config.toml
n_layer = 15
d_model = 384
n_head = 6
n_kv_head = 6
head_dim = 64
d_mlp = 1536
vocab_size = 4096
activation = "relu"
norm = "rmsnorm"
norm_place = "pre"
norm_eps = 1e-05
positions = "learned"
qk_norm = true
attn_scale = 0.167
bias = "all"
tie_embeddings = true
parallel_block = false
init = "trunc"
init_std_qkv = 0.0263
init_std_o = 0.0263
init_std_up = 0.0263
init_std_down = 0.0263
optimizer = "adamw"
lr = 0.00228
beta1 = 0.9
beta2 = 0.98
weight_decay = 0.3
lr_head = 0.00873
grad_clip = 1.0
warmup_steps = 301
schedule = "wsd"
decay_fraction = 0.94
decay_shape = "linear"
final_lr_fraction = 0.0
batch_tokens = 131072
seq_len = 256
doc_mask = true
z_loss = 0.0001
train_tokens = 574100000
steps = 4381
dataset = "wikipedia_en"
MLP neurons of a small language model. Each row is named by its layer, matrix (up: input weights) and neuron, and shows model dimensions 144-271. Each number is 128 + 24 x the weight over its row's rms, rounded and kept within 0 to 255. Numbers have three digits each.
Before each neuron's rows, "fires after" lists the tokens most often just before its 100 highest values on Wikipedia text that the model never trained on.

fires after: " B", " R", " r", " c", "B", "R"
L4.up822:150111154143130146142128149129126153107146119142120128171105126099098138159083124151130105110157120144149119153168106134124124117164145140160126126134128125118133117076143114124153160114101104133127142150154127128160114140126124127141148137146113125100043108092143175144131150129152111153101105094123115112159122085043141132139105090111103142133157144153120160144117112128090163159115

fires after: " \"", " (", " “", ".\n\n", "==", " =\n\n"
L4.up879:082170141128157149189130148136155145147092155140106126145106126105117148087087171137169119112150124130118108178146134086126145124153146147137123147147074132129122142099134103130146132102127135137123171081176122098141110123118110133115132137152161112125105138150141124121136117113118110075136157136109115113138128107140116171144150141141099122112145165142111138122108121128127147137155

fires after: ".", " ("
L8.up1357:145141094121127132142114138126118159149132116150107079098118165075141145130122131148140149102119121170143201133119074110117162109115089128152121129128103122138103105121116093157139163136109129109079130137118110108137159160230042113135138147165166112100146134126151130145127142128139121115135109115132141128123092150141165138133143116175120124155194144147113098100107132107128116110159

fires after: ".\n\n", " \"", ".", " (", "—", " ==\n"
L10.up813:109150166125128129141163154111108116134121104133099137172121127111122147121133128132138115093140152127135083181144083127122153107114152131108063159142129163140118132099125119134169128140090131189116126113142158093132142066146104104117131121120143118083083113106180142107156134130128123112136123165116097104093140125127124125134124092137117121169126161113135100111133130117118136145168

fires after: " ", "′", ".", " ag", " O", " o"
L11.up508:081136142130091073148173162125116147098126137137101113127160153152111133105160101148124166171132177103083127132104100166134135109097103076142138144128096123123115197080134167134105098131112104108078157140104182152156139135165109125149104124149122146121152119154131107141100125109072139117133141130160160121139094101120161134143134121127143107134147147110133124158108141112098094119123

fires after: " ", " On", " on", " |", "On"
L10.up1214:134080160137141143137148123095115126129125107160060146144112114113134160114137123137144145133168149146110101142145143110126130126117138121125089120154131093162138140089133139123113127102107137134128089132117171113118139110155075081112122152106131133095121123202157146127095127138135128090100123119163107129132138125144156124143124121144156115110129147103114125166123165069133112127101

fires after: "19", "18", " University", "i"
L4.up1208:124146103094149131107102092169101099126108120172117095112103125108081099132152110141128125127151132153159148117133105130107160117141161141137105122100126138115156127133129150106106130106124172122156114122134119155131183153134123132161159149166118097131098105118151148168130120122176120092103087116164144106135122129133140125181141139157107119132123140156094134132151128124093110103144

fires after: " ", "20", " ("
L8.up1401:072089160125087109100115139109119114154129136120103141091159150119133150114137159131140133119154142109118087170094074179130170134149081145180139137158142127157132138139135126132161103130163099070162065105192103147126174158120124170120154122174120108134119145121097138110131162120103111121057121166129144124105120144130137130175140074135120094159140160155147133152118131185171095140149

fires after: ",", " the", " |", "1", " and", " c"
L4.up712:115156174114100124134094121128100126111123121122083133148057116125114127132115177153085160148145135115099147089144107117141156130157172096127094130099129157116119131101123077172142146097120111126127141150123126153174125143146104126102137076126153141121129102131142176131129140119118099125121094073124139126120109101107134113197140143115107113133167136148137138142154146095084163149123

fires after: "–", "20", " ", "19"
L11.up104:120144133128124136157119121129171128120159141167127146147157145072143162150149091123146103118160144154127131150098090068152124109123087140122057121115132087126119133080150149139125132089139078154094134105166105102147122126153108153116124124118149113112094126129119113095128115145145113122106132166134128100121091129113151133169094095133129110169135184096079101128149167116100118132124

fires after: " the", " B", " a", " N"
L4.up516:111150115120112142125131110122088144134160132129108112163165151136098117156088183136145117079154152138143087151141134119162150093109137119114141118099111121119161123130094124167118143102106159111118116162125113090127121155124122176117120139109102118114140134154117110137128144133136121098151183121141160144116132152139115127126149117142137115111118146102142137181148152124144122152139

fires after: " the", " |", " in", " B", " a", ":"
L10.up1120:104103097143108114147126183125116146068128105135102136123122137107092104104091186142164153100135106131146177177139127124152139115098147135111118121108099117105130115128139112161117151096136124092133125150147078111134135134126093138119125191112090119117113133128106140163146153152136122086108152059093162110115088113119113133127123151141136121133128087111116134138156160134121129079173

fires after: " ", "|", " |"
L10.up1226:092147109160110110109135108146132080150114175124119128160146129121106129145102107144133134142154151157163114114120142094130155115077129135128128175142123109135162114104137144173145112126109108162127148095097119151114132103106126151128119151141148105110107135117121115133135121132145129101115094122152116139156110098104089124140105131127117132144132156116129123130128155097153190113133

fires after: " on", " January", " April", " On", "|"
L10.up1448:119109116143136130140129146118105144170106123130087106160136157086104155084121119167127121119141150094141110176129162114123113116091156131139112116125136093112153130108133157117134109144147141166137107118131114116114105087143107091153131148100091125127133126142161147126101122132133128085168114150131130102124138083114119115131108123161166137157133130121110101115162171113072169080122

fires after: " |", ":", " of", ".", "way"
L11.up1078:105164162104145138147142111092120147122115127130091120086093157124153111139092147165142134113124139120128177168138112115179156120108119108108124107125114136131083103140155144151108149128162129110094142192119090127170157109125095104193107152110147150140101144107136086104124119155143119078163154121104200063090107177149148149127107106121127114075144127165143117135128145133116126135134

fires after: " ", " b", " B", " f", " F", "–"
L4.up938:154134136145116156142156157135137070097128094159136153149128143117121124143095150142140127119122149144179123123107121120138132118151147100091132113104112113139108145137100117144133170111075140115093134154116133138133142111128104136156135156134131153073114132172137103131111123133152126108128133092153078115092113126100100151117156147158115175168135139182139129116141103100118114152126

fires after: " A", "A", " a", " An", " as", " On"
L4.up369:108131188153138104159173165164097102153134126163108115123096132136121137158116133131147119100160146163160158157180122110118163095109156085126110119140103143132144130119124122173154113098139157144144145116144126123153098130159106181120123153123153129095107145139133118120088101121123083130120111062155098157116137108098132098157108128137131163125160111129090130138136121101111178133144

fires after: " ", " (", "|", "-"
L10.up1494:071123085113129146125136163135107107124143115131131126089125137122125136171121137152134137107146137106124159124105122133132155123167137120177107122164167096129095128144080134148164123131103122100104139135153103141128138141176130152121118104183179123133126118090102154144068178133127127124134127060116122131127122158120115138142116119126121138143127149118162116114136140132160118151105

fires after: " |", "|", " ", "-", " ("
L8.up540:126141104128123121150121149137096125121109158118073155142153139104133111145180115160157130113139129143147111192117093091164161115088124099152155155139109111129183176136114142123148145110133151160118139128157079116136091137162089059123147127126145147109098113122147105152148166155112135135186085123139117171140101095153157137127106159145115182181116164131168115124117138147120118152100

fires after: " N", " |", ";", " V", " ESP", "N"
L4.up1447:139113137117110113164119106107122135154100113144087148142126150136113105136120130144120119141176104134126119140142138090169117118145118109135106131115114113108183113103149094201099125104119181174153120122114108060118131098139107155157124167161141102085090081119110179179183138144136106111136117124185126150082118124121133119137107079108101152140119172146117121142210126136136124138083

fires after: " \"", "==", " a", ",", "\n\n", " =\n\n"
L8.up1395:090139108135144165157115148098137136142063120127093145147129194114120119137131159132166112149144139111146145151118079062154173104111097152158159152139116148139134165107155098124140089124118106106125144085128114135131106103129084137128145121134145114090127123138110106116130151143124139106105139130120116104144102127129112139107106093153130171145140110145171118149108125092155141147144

fires after: " A", " Al", " S", " M", "F", "u"
L4.up1081:082127131138136134123135106136104144122147136162103158117148135105146104121115124151117099104212130146159161134084136136142148106130154132124125095159116143139123089121140116147148147115092134159118149139127088103117155135142115145145145165131123117142130144153170163127106151136159117079101109074121073051115123121124113162124095108099116146148128110139147160105120146135080132162127

fires after: "18", " in", "19", ",", "17"
L4.up774:115145107104182169138105094118128167149091146154140094109124126154130128145150123135145126161125132124087144117130135125183155109122167154106113134127090128112100097123125120136124111135110137123147112148194124082106142158138138147159148090142140088122117156168162156119110174108141116123075092115150163105136085124177162115155104122164094145152122152100144132145133155143083135094159

fires after: ",", " |\n", ".", "B", " B", "st"
L4.up486:149126168153142196137102123144123108095118112136117095157118084091129149124092109143115120136145117148168122124139117148150111125143137112141113131125184079128112136142158106166148145095138149135104123140170092117128108146172102125146163157192127128111098122110133134115111115084139123101088119068142119146094094140111134106154114134193131153136153137159126147115186145118103146169114

fires after: " "
L8.up780:076147136155092144131121124139145135146134147141125095127119091131135116141112119128120096129130109117141134168140092158153162130118157133125101162136083117099128141127138156121166096128147087104134120126134110093116168092139161178161102094131134076122108159125134112151111145100128124111107099170120081122057125102110153148188114081146098157159153116096126117149124157120136117165116

fires after: " ", "20", "19", ".", "18"
L11.up1288:073124122152133142105155166112142117143099129171102127154089122110103120122110146121116122134121140133108121152101095089134173146140151119173111172099105111134136140122159146104108123128162076148127121112144133119146143113117113137138121171111115152125150126166122120104083149126102126168106140129115143099145087112112141112219063104160105123153124112140152116119115141145083110140112

fires after: "20", "19", "18", "In", "15", " In"
L4.up1048:087139134127116212131133126181124112150097144136092118178132111124130123108142104143115102152164089171107111157150098117121143128138140102153085183150103110143151133090149115152117161133101144148130122140162123108124112180155069151185094132103109132114106133182146159139138132100138112080105111078156133133125123112087152100182102132146098155098124177130130129153120195146086132131129

fires after: " ", "–"
L10.up737:159163150203125124141128166119160147105143140181154139155137111151081147116122105139111151111140154122115165176169144108180145106087133151090124129160119151120104143104095087104149101120114129100103106128140146110095170115154116160131132115154177087097093126100133140102152148142124147118137110077186149110143133123150113115137101116152142105138122124137109156118122133093116128064155

fires after: " ", ".", " Date", " Writ", " Notes"
L4.up884:130155152133116097127158181113116079119131137142108146141161108112104114123154140151144140116110109142109085153125136105132142113108121107184132153074126131120104126023147141130141159105132126082142134138115113130122152123170132118154114156094137137109108158132149108175096127129125110151139107129161103117116090134095143101168128133153150113137112108157138093119146131150137107140092

fires after: "–", " was", " were", " been", " be"
L10.up31:072168165136098123122099140147121142169110130129120148172155146146106126120142110135127153139129155199148108149156114075202140123055143133114127164101149108102151125107131135141152136102136084166139121123122100121167114124149123140125130117100141119079086105129121088102152124115152109117114095130122142136120071124140148088171168101130135123184143187095103133161147098144068107146130

fires after: "\n", ".\n\n", "0", "4", "1", ".\n"
L4.up122:111143164164110101116078164124136093114124110119124127188117133107133097074113125125104138140141120116124145120116142156146132109133124099118112170154167100109128090143184123115147164121131133121155138138121125086144101100140097120142083115146105110097085125108136110147091130102149109151133118114153162128126162071174161135178104103161116148133146138075127132149138136109094158110118

fires after: " |", "-", " ", "2"
L4.up748:107138151103140110173144116127129107154131138161107136162149137085129093117104129138110111120182140133161089130158140110147139123123138128151115152130091088133175144132154108116127124106118088149121109177143117076155145148141097124164100141149158138136127093139108130167175166127131115089163094111165147119126187122085141165179104084143111133133114119137132114178175126119100116111130

fires after: " S", " s", " (", ".\n\n"
L4.up688:102133139098132135137144122130179145107152105144089140103122133093098137081159121153133110143143132130122117173167120101093174109161123116138154111163143113132121120077118127137135108117102158153135160113131122117103165096142112179169129095122126125073123119123131128139138155132132108103125095137102173077116095136103131125131125112121129135124172093158112182126106103129146162170118

fires after: " to", " and", ","
L11.up1026:112126134096157124139132155113105143125115121094122125142133194129121124133115075143123150149125149150152148104150126112154147114155139115105142141141128093144119150074132117088145088109162127098106148106130160095124092078116156101144046117144134125118113067109078127131147085132098103126134105137178097131104120078155118144135128114108140146121150105142151167140142116148147129143154

fires after: " s", " S", " D", " d", " sat", " B"
L4.up701:153131140165130142169140161132181140118133084157107127083125157093128144111112162151148151126146068151150109130173169138106138120096097153148140161136169117108137109097134099116156140150130151166122151138140100114133154103168136174125070165163144125102120161145100143143116129126144115122143132135098155094136117153098167115147136116121153112122153113126124122110132123096134162147128

fires after: " S", "ies", "S", "s", "ens"
L4.up211:115128137092145148134144113135109133146148098140131122150156141140114135129135159147148147107154160132106144152170115134167120112121142104102136150131123137100166115112146123117141144113128139152141171125133142080126119129147106091125132157107095102121093167124133136151119122122125125143153127142103121130127107105145088101130123180151122135119180132102107144164129181103157146141164

fires after: " ", "–", " (", "1", "2"
L10.up857:099138131128096121113167167114126113090141167125096130149128127148091098134110171143151112178113174123075136128087135104141114116134135120087128145111120102104152144117117114168153133123148148147082134155163124130105119102202144109142130139130124106101140111169085143103130142098166122098092122113156148136149122148127122135128144124134096126097169158129140153145171167124107112145173

fires after: " |", " ", ";", " ("
L10.up985:091108104111179128130153133101093167125068111138095089118147128120093123169135093153101148107138100142110137138109085156126137133112119081113138146137119148137093137132131116136114139173141157128132106161135098091105144162125119138146086133163126130150112141116118080186153134089111073128144105135152144112094160144148180153110116129108149144147129131151156100133127089117102152138100

fires after: " D", " Ch", " H", " d", " L"
L8.up1187:119084114161100100171145136140131099105153120118130164135135137107125142164100145159123136117127118165115152168148142117099159113077133159138151126201141115044097111107127135126146125139145131121109132142142111157169134130157138143096089114159145147122072109154138135138095127144142133124100117093190148083097117150093151130132128147139115100120173131124110103135127118129129130091097

fires after: " ", " (", "′", " |"
L8.up655:111118120142123119174158172178111116094121108136076159129119151132117160113144090144158112150153157100151120166175139123106130123135157144149115133137083086130134138124119113145114104103134109120159080104142119117131139144156078159127105120158164116154117129141171137176160118112145151108150099144150128115130143112137147144157123087136125140141124141138152084124108139137124144135151

fires after: " B", " b", "b", "B", " en"
L4.up871:098148121130157184155117130146145145067103153144131117137122114143143114179097114142114106118142134150154144167147141111153111116145114159113111160106145133101111122086131130145113153058109145099090110143143109106130117148137105184095165152113157116100090132104119137123154146127138110141114129095124107139077095142113126116135115086126120158149114145164110124165168117155099123139138

fires after: " in", "19", " ", "20", " this", "th"
L4.up1158:128161126124157103138118146113159120136104135152127149135135102104174110145148090148139135125128119142115103147085158125140110121155169156173122136155120120132132155108099135111133143127131146141129122108166117105140122131164110119187127122111161133104135169169169145130120156114127119142139144118157102138115056084116138182115125164175125140150117181133099112120155101146058119105116

fires after: " S", " sh", "S", " s"
L4.up156:107137176100179114107128167123116085113154132151109123175120125161149121163160123143142110109154111151113155158135158132156151117127157080147124106170147121125119099102120140107161133098078082160133130092173116090129140114157100091132145130103106109102072156125139160129104170142142128158156141098152086145100127149123116123137131162159112160106125123159123118167107156089129117159140

fires after: " b", "B", " B", " br", " sett", "-b"
L4.up670:077133144130142126089098138153133121100107162134131111165150116134139131132093141164137107096158110134147080139146088105203121121148092138111155141108139099137129108098098143125115159098145117126095136131135115089139164123111095115115123127175147100092082136102141178138128129127134118145166140116146140123127084099124095130138160092152098148124132145116140155154122142114173133158146

fires after: " ", " and"
L10.up561:112130155130133141113125141141106104183139070121100152123125200150148125148105116127130096154173154115134152109099099108128155130109125146093161156114112126107134111149135107109147078111105120146080168082095159120128113110109167163114099149153091140150133171119117097146110097127163153121083108159124105095103128075155078124107149124130113139121104163139179140113110140157167125132148

fires after: " the", " a", " The", " an"
L4.up185:095163102098105112141148109162156168120104101127116118137104126109178167106128183140144156115128133129098159113105124099132146116138121125107160114104090095105124120136124111155124164084156077069161162129106121083137162087113102152122156118156133095118107121163157128125133110152094068105134181073109157103140122141132097110118107131162117148137150153117146157156139140107113149123109

fires after: " |", " the", " J", " T", " d"
L4.up1021:142156075146106148130135137064166176101125165142080134155132144131102098115069161149119152085154102138117142150132151071165133107116121144129146112131122133113154094119164150149093131117135149100112140179116066139106107138132116178126119137173132128136162134124112163138103126136106128094117121112140134097131077182131135161117124121100129131131171165118136120170143120157104141104151

fires after: "A", " C", " S", " A", " \"", " the"
L4.up494:154161138140119160141165109111152136157137135183106140126147146127134106127079142145108074109139104154154118143070123114125185122123148101151121118111112138114116139090163112134130111149125109110143132139128113091135106138132106161119148165089137127100146122114137188103124086142124122112113125105152111133113110122111125117126106114125132177107180122125148138143156108147108198135152

fires after: " ", "1", "2", ",", "-", "0"
L11.up365:121087201155108126137083116151133105083108104107056120158144103128096072076122118145130145130130129113123115155112154121159121119140125095153110134122156130123161110116078148130130157089112149147126153146152131142178131144165130122133094082116155139099135124135146080137145177159101073098104134156139147132119121120089143106108133161150069089114151086091132162140161132145106108112115

fires after: " |", " |\n", "-", " ", "|---|---|---|---"
L10.up1413:111107186114102136133111144106093136167064136116128107136121130147141088200093136156150100072156152109127162136119134101101163113124154140140171112094110146095143080110129140135139125108121123127077182122115116132139108140137124138123081142120161125109121117136161125168130126174098122094133195144145135148127126065169099134146139146120087118159136150125116086102118105137131114104144

fires after: " |", ",", " in", " ("
L8.up1515:144148113100151075150132150165160134160154119117095130125090152106082106108107148143141109134145126161145125106160143132162131104159147082111125184122092112108117121117134105134102162094133128137110162120143099118140123153166094144147152121130155153128124132137150170173155139169124099127103146130118143135102090126097109102137196125183119143089138146154102107130162142136100168082142

fires after: " B", " b", " n", "B", " known"
L4.up1224:102137132141128176150141130153103096100152084128118082136088178111126117131118136162121082112143121172135163128172108060188156120141121138138105136141109108140086124116145146151158144109127151168085132124150090148124123125162138170129098155167135128093110142117126128118157161110130122153147117120170092140114132129085166108165107092154148164144141139134095120134121087084131170126129

fires after: "19", "18", " U"
L4.up29:120133111142115166114104099140098101137138146159105111108163117106088124124136122147113146120180112130176120105139112129128164115153168093142133094136132108138148089093139154146101085120105123174149117124172139111118141151136146146133134163170136113143147111180192171149113155105136112089088104109166081089117083107117152132130092131170096136113140132154120126158123138115096129095166

fires after: " ", "|", "19", " Mad", " |"
L10.up101:153141130124122126165106156148130207130123142153118146143118153104110157162122139134116138119164146100147164140120111121127206091133137119122124137158118104113103117102136140143149144078091124110085109128133131096142172138119114137133091128097169066143071125113145113112149151140097091126107108112147172150147108098098118178144090124140127120160107149134153140089131125149127180112122

fires after: " ", " the", " |", " (", " a"
L8.up1208:116167112098117120142115121165119124107156099107111121148133132131101123112140126145108156160110137125132132154157109091120149109125138101140114177126097059132160138140133144107100114067136115074107104116120104118144126129138119090137061136134147141136111138108165124149130153139171114147150070115128166156163107129117116094170122115101086137170137134136099127167149156150146137134097

fires after: " \"", ".\n\n", " '", ".", " ("
L8.up913:116137131124143135159176136105150133141139117124092125173109117121102144139093127136162074154128126145132134136077117140147140099167129124096128115092095155132150126105142157134142117110092108079104160131145105089140152127105079126168171151120144103060112130156150100166121159157131118119143156158120108130137077115118132154139090097124149138133130126161120107107142146155119169179093

fires after: " C", ",", " in", "|", " the"
L11.up398:116158168195134155132134100137106156120107106124078152161150162099094137153111126139108147161182135109154140115111117097119195122142123153137105119112142130105152115139140126165134132087092090106126149090142095139127124114153055103095131189100132107099104125125173138124127112119122108130116116109160133140111107110134143142144110115142103127176098126124203161138160155106093161121082

fires after: " S", " s", " f", "S", " a", " ("
L4.up229:119104147146157138132168127131125085136164094152102112135156134108136147137111136131180150131132154146131127133121135145142142114153124075147163156152143106156148123110097140155178096130097163117113162114162113130146124118143099133171143138150162137152114154155129111140145143154164111108147123124120081119107123137132115136126108150142126144112178128154145091157128187152134119157127

fires after: " ", " |"
L10.up784:063099118134071129130107133081102111138139138149122162119108120125106184153083113154153172131142189114132106132120105094127147130093140103191114141173095111106148155152160175122156130128167137097133165127116134131134144136149103110132153104154140148055078126108117097168110145145138120124145125117148133087127120123117164149141136113148129122154106163140088143129090126132133109130111

fires after: " ", "–", "-", "1", " ("
L4.up779:115142141155110123148141136155131108103127086137120096140138112109149120064149133134125120192149141119125076098098094135136127129173145124155087157162095101131083100092137122077108179095090095118119175129172134146125156104114113151179088127203147128144102125151170162139100117111120092154149104116167097132124155074131146149176170127127118134153108156118147100107116154109104107126125

fires after: ".", " Al", " (", "Al", " As"
L8.up1106:156096088140103155156146169107133153136153093156096132109131129116088132106108153141160104141180134135179187139135132172120130102124144110152126121103131107150131103175130110185137139126110153083096127134162104139132172138161101170142164100144145139130138117137085121159122139123126101086151127113145140092118107120105170141120112165144122149126204145101136125106114156135092109099136

fires after: " ", " n", " N", " |", " v", " d"
L4.up150:089103139129088128143112096125117144128092128151119132137156110102087111130065135130130151130127086120140109130167132117112135117120092103099133140139105101116146143135134119178104099131126158141138142163138102104140159118135142112119089142137110121143145119134159114176131124123115134127165100121131141142146086177097164134120145104098089145152129150160136131122144138121131147125141

fires after: "–", ".", " \"", " (", ".\n\n", "\n"
L10.up112:130162168180140136134160177139153136132134145123119118138144119135095173129103125129146102102150140167102131187135107099097142128120133106138155150135126107108132144097109087137140120122105125140144086131162138067125179148120118108151162165151148097113148161169137130090122137146101095121143087158145114138085123121141127168125150096119169142120113135198111096132135148102140122122111

fires after: " r", " R", " W", " w", " b"
L4.up140:094138146151130191134107146138139097120097125128107099155124157141093109157091175156148142114115134125130106136189153145156119108102107135146129176146137083119162133110131093118098133126115176154123120100121072163164120148149146145124105119133177142091090173129109078179135135125127111135143148117136145111113130127147173126137129096119128142112140128129111146153159108117136166124131

fires after: " R", " c", " v", " C", " N", " For"
L4.up1491:141080131126146096120089099136109150111128108157112122133076151142097145138122159145120125118174113123137119098133115143143112106154132127115155113131125081115146121124115128145129191140124113114147156147187111104155109114135102130136145123158104132112069100101129179115113135115149118133104103094155155128137130106180130151166142135141127167129150171106161146116134164134100156093127

fires after: "20", "–", "\n", "19", "18", " "
L10.up1003:101083168124111182102132142139125149120129148144113108142141138099109176137131072129138124123137133117155110127118056115148157110127166135135111122132101085109132140107124105138151136096153131105182132107158070090129159144158085121148112135161149076132096112161149140143160133093145144097106146106151125129112132124105106105175113112170120126150125186134171086133146142146121092147111

fires after: "20", "19", " ", " the"
L4.up1246:081119068167139148127122100110139100103106116137114146091128117141086120151104161148114091154129102148158127131140109098097144107099141076124151118138111076152139109126163143159148142120124098111131093132154086128128139111133115157126146145166103091131127116163133136118125061125167107098115090136118138141133147138117146134166101101146076118103189151125146155142142125114117144109125

fires after: " A", " M", " N", "A", " C"
L4.up913:121144153134108142154135091112115180118114127154116107131100153152146148150112149148099127133129139107119142127136095148158124103141182110115136118129136095112159144150127129166126134139112149124121187144161090093126113131124106152109124141160122108136135042169101174119123103107140108121078133105137161127148143095132137099155156124129130176148157137113112119132134192113104128166111

fires after: " ", " |", ";"
L10.up1185:142145084150077156154103134136141101146107153158116145119181093125121109096087144139118112133152127125174092133146155158115130071068143142077160164116143113119177086132136121133128079100139129140155140139120082134121151080153119173109130113138163127111129096121111145156136114123156120106115079127121151105136125132127131153132137082105108097136138176164138144156154107149155144116121

fires after: "-", ")", " (", " dis", "–"
L4.up910:134127104173134135167121145099149116124124115150135086151153115135100143116139115142121140114086142137129122102149093146151105121110128150121062154108113094142093160137169148099127157119107148098128109114157141120122111095143082122156125177172158128074112113131149096140121106106103105099153133126150150124128110113124172084185145126203121142147139116098118141106154125137140158160119

fires after: "19", "20", ",", " ", "18"
L10.up855:142093121143133173118096168132150184125108124146104138158121124104126133132145110118123139129154125136124136132115110141143138140116162124128085191092146141141142128137127173115165107098140134103143129115168137152158166134115139133175122115144116154130112107138136156133137109131146110122103125128146148119155078113122144147172104172120111095133166166126124081104149115144061133100157

fires after: " ", "P", "k", " G"
L8.up1291:142035152191137133133148161101137137114124149156101148130132115090126133162159150138113155124146123125114134125153140102144124110151088135137127127131145115128107143081143127123155095147060116122134112125129146105122156123183081084139085139144145135074116114096161109089175118082123094104146112145133167144147119179114138173126129116132108107127178113147132124110116142135099134119110

fires after: " ", "–", "74", ":", "78"
L11.up1132:110161163166116137138123133086148101128134132129115128149127107138072077136125158138120115130110150135154100176173149092123149101095137104106126133149116149121166155101141153089138106126112128122111158205134134136149150147156115132160130135127114132104099157128102110145127107159136124147103101169149095142139108146134149089152157114145154100120094104151150084159171088112123163131141

fires after: ".", " ", " ."
L8.up905:136144099153124125101123157074158116140113123150123116111158090122113155165136086161173138132123101160126099126134117100167155119084136164127128120144132119116137114125142136162135084128124146112112116109126139166121129100177075115160125071138178089145125164095123134123147107098118135100108095117116135115106122154150128160150159123164108172136122102118160105158112139104136111138152

fires after: " ", "′", " e", " ("
L4.up783:103096155136123090171098157139109153156134103194118136149116152123097153104125129130120129136143169135124114117139101112141152121118142079162108142138085122122090125127150120123129133120123136082113129158142117092118096120160118145131112160176124118107117092171173144162089122099148131139128097142160124116121105132095145131168095130109106135153135176148095113109137130147126082099147

fires after: ".", ".\n\n", " that", ",", " \""
L8.up970:080135159155133122177126148112123136115133100149122096134109145083120131127104143146111109111154123124113097145130088122171172125150166127149092100088111134125120148104120095119120128137096149108171104161184103142144129115162092125169144105103151122079115108161150107159131142150107118105146141177148108136097093117137179123147085139147130129089153140137117100136123125089126149132091

fires after: " ", "–", " (", "==="
L8.up28:156155088144126113112150192122115128098109144096125114150158163118159102151138159156119151157113116121139137118130115121157175132150122099112141121075107068116128132135098123130159157146079141128128058128148145126109175089170150142158126125158164118114112126128117106126099099094114092107114130139175139161110123150155120079095150134155101160072142128117160105128146177124139112136101

fires after: " w", " h", " K", " squ", " W", "h"
L4.up116:116146116133149156143138085124110101144096119154119091195103168122094118072096189134168116121097124153086108122157098109174140106123136088118139126140113116126155107098107140108186144110101110145153150113122082148106137125134150165143074102147144135102095121105113122186138108109140106158187125119135128142125143106159141110134161159160088133079131142134143127133122138128118122150170

fires after: " ", " a", ":", " the", " to", "3"
L8.up1526:077120107166135129126131156098128105131092133141110176130120135138133127138082174146112092142165108162140132137182116078146164120106153079135125123127128127117171114146128152102133129139120076128105143126122115131093131121159105156131117122147077130140110171143114117149101120133170117124176082103155103126112139109127152106125117109130145162113143150175138120133128146092106163135108

fires after: " |", " ", " (", ",", "–"
L10.up284:145124173159171148131119159049130137151146146189126142143177109096109129160107166138102142125126164144144102123182109091171121114127150130129091138089140130141127172140164160143147113160099108110104132193150098088136103095142123152125123150102141105084126128146100113112115139114136087118095105137170148138146153119102131132145099132126145133129113155122097154126133146122138119137179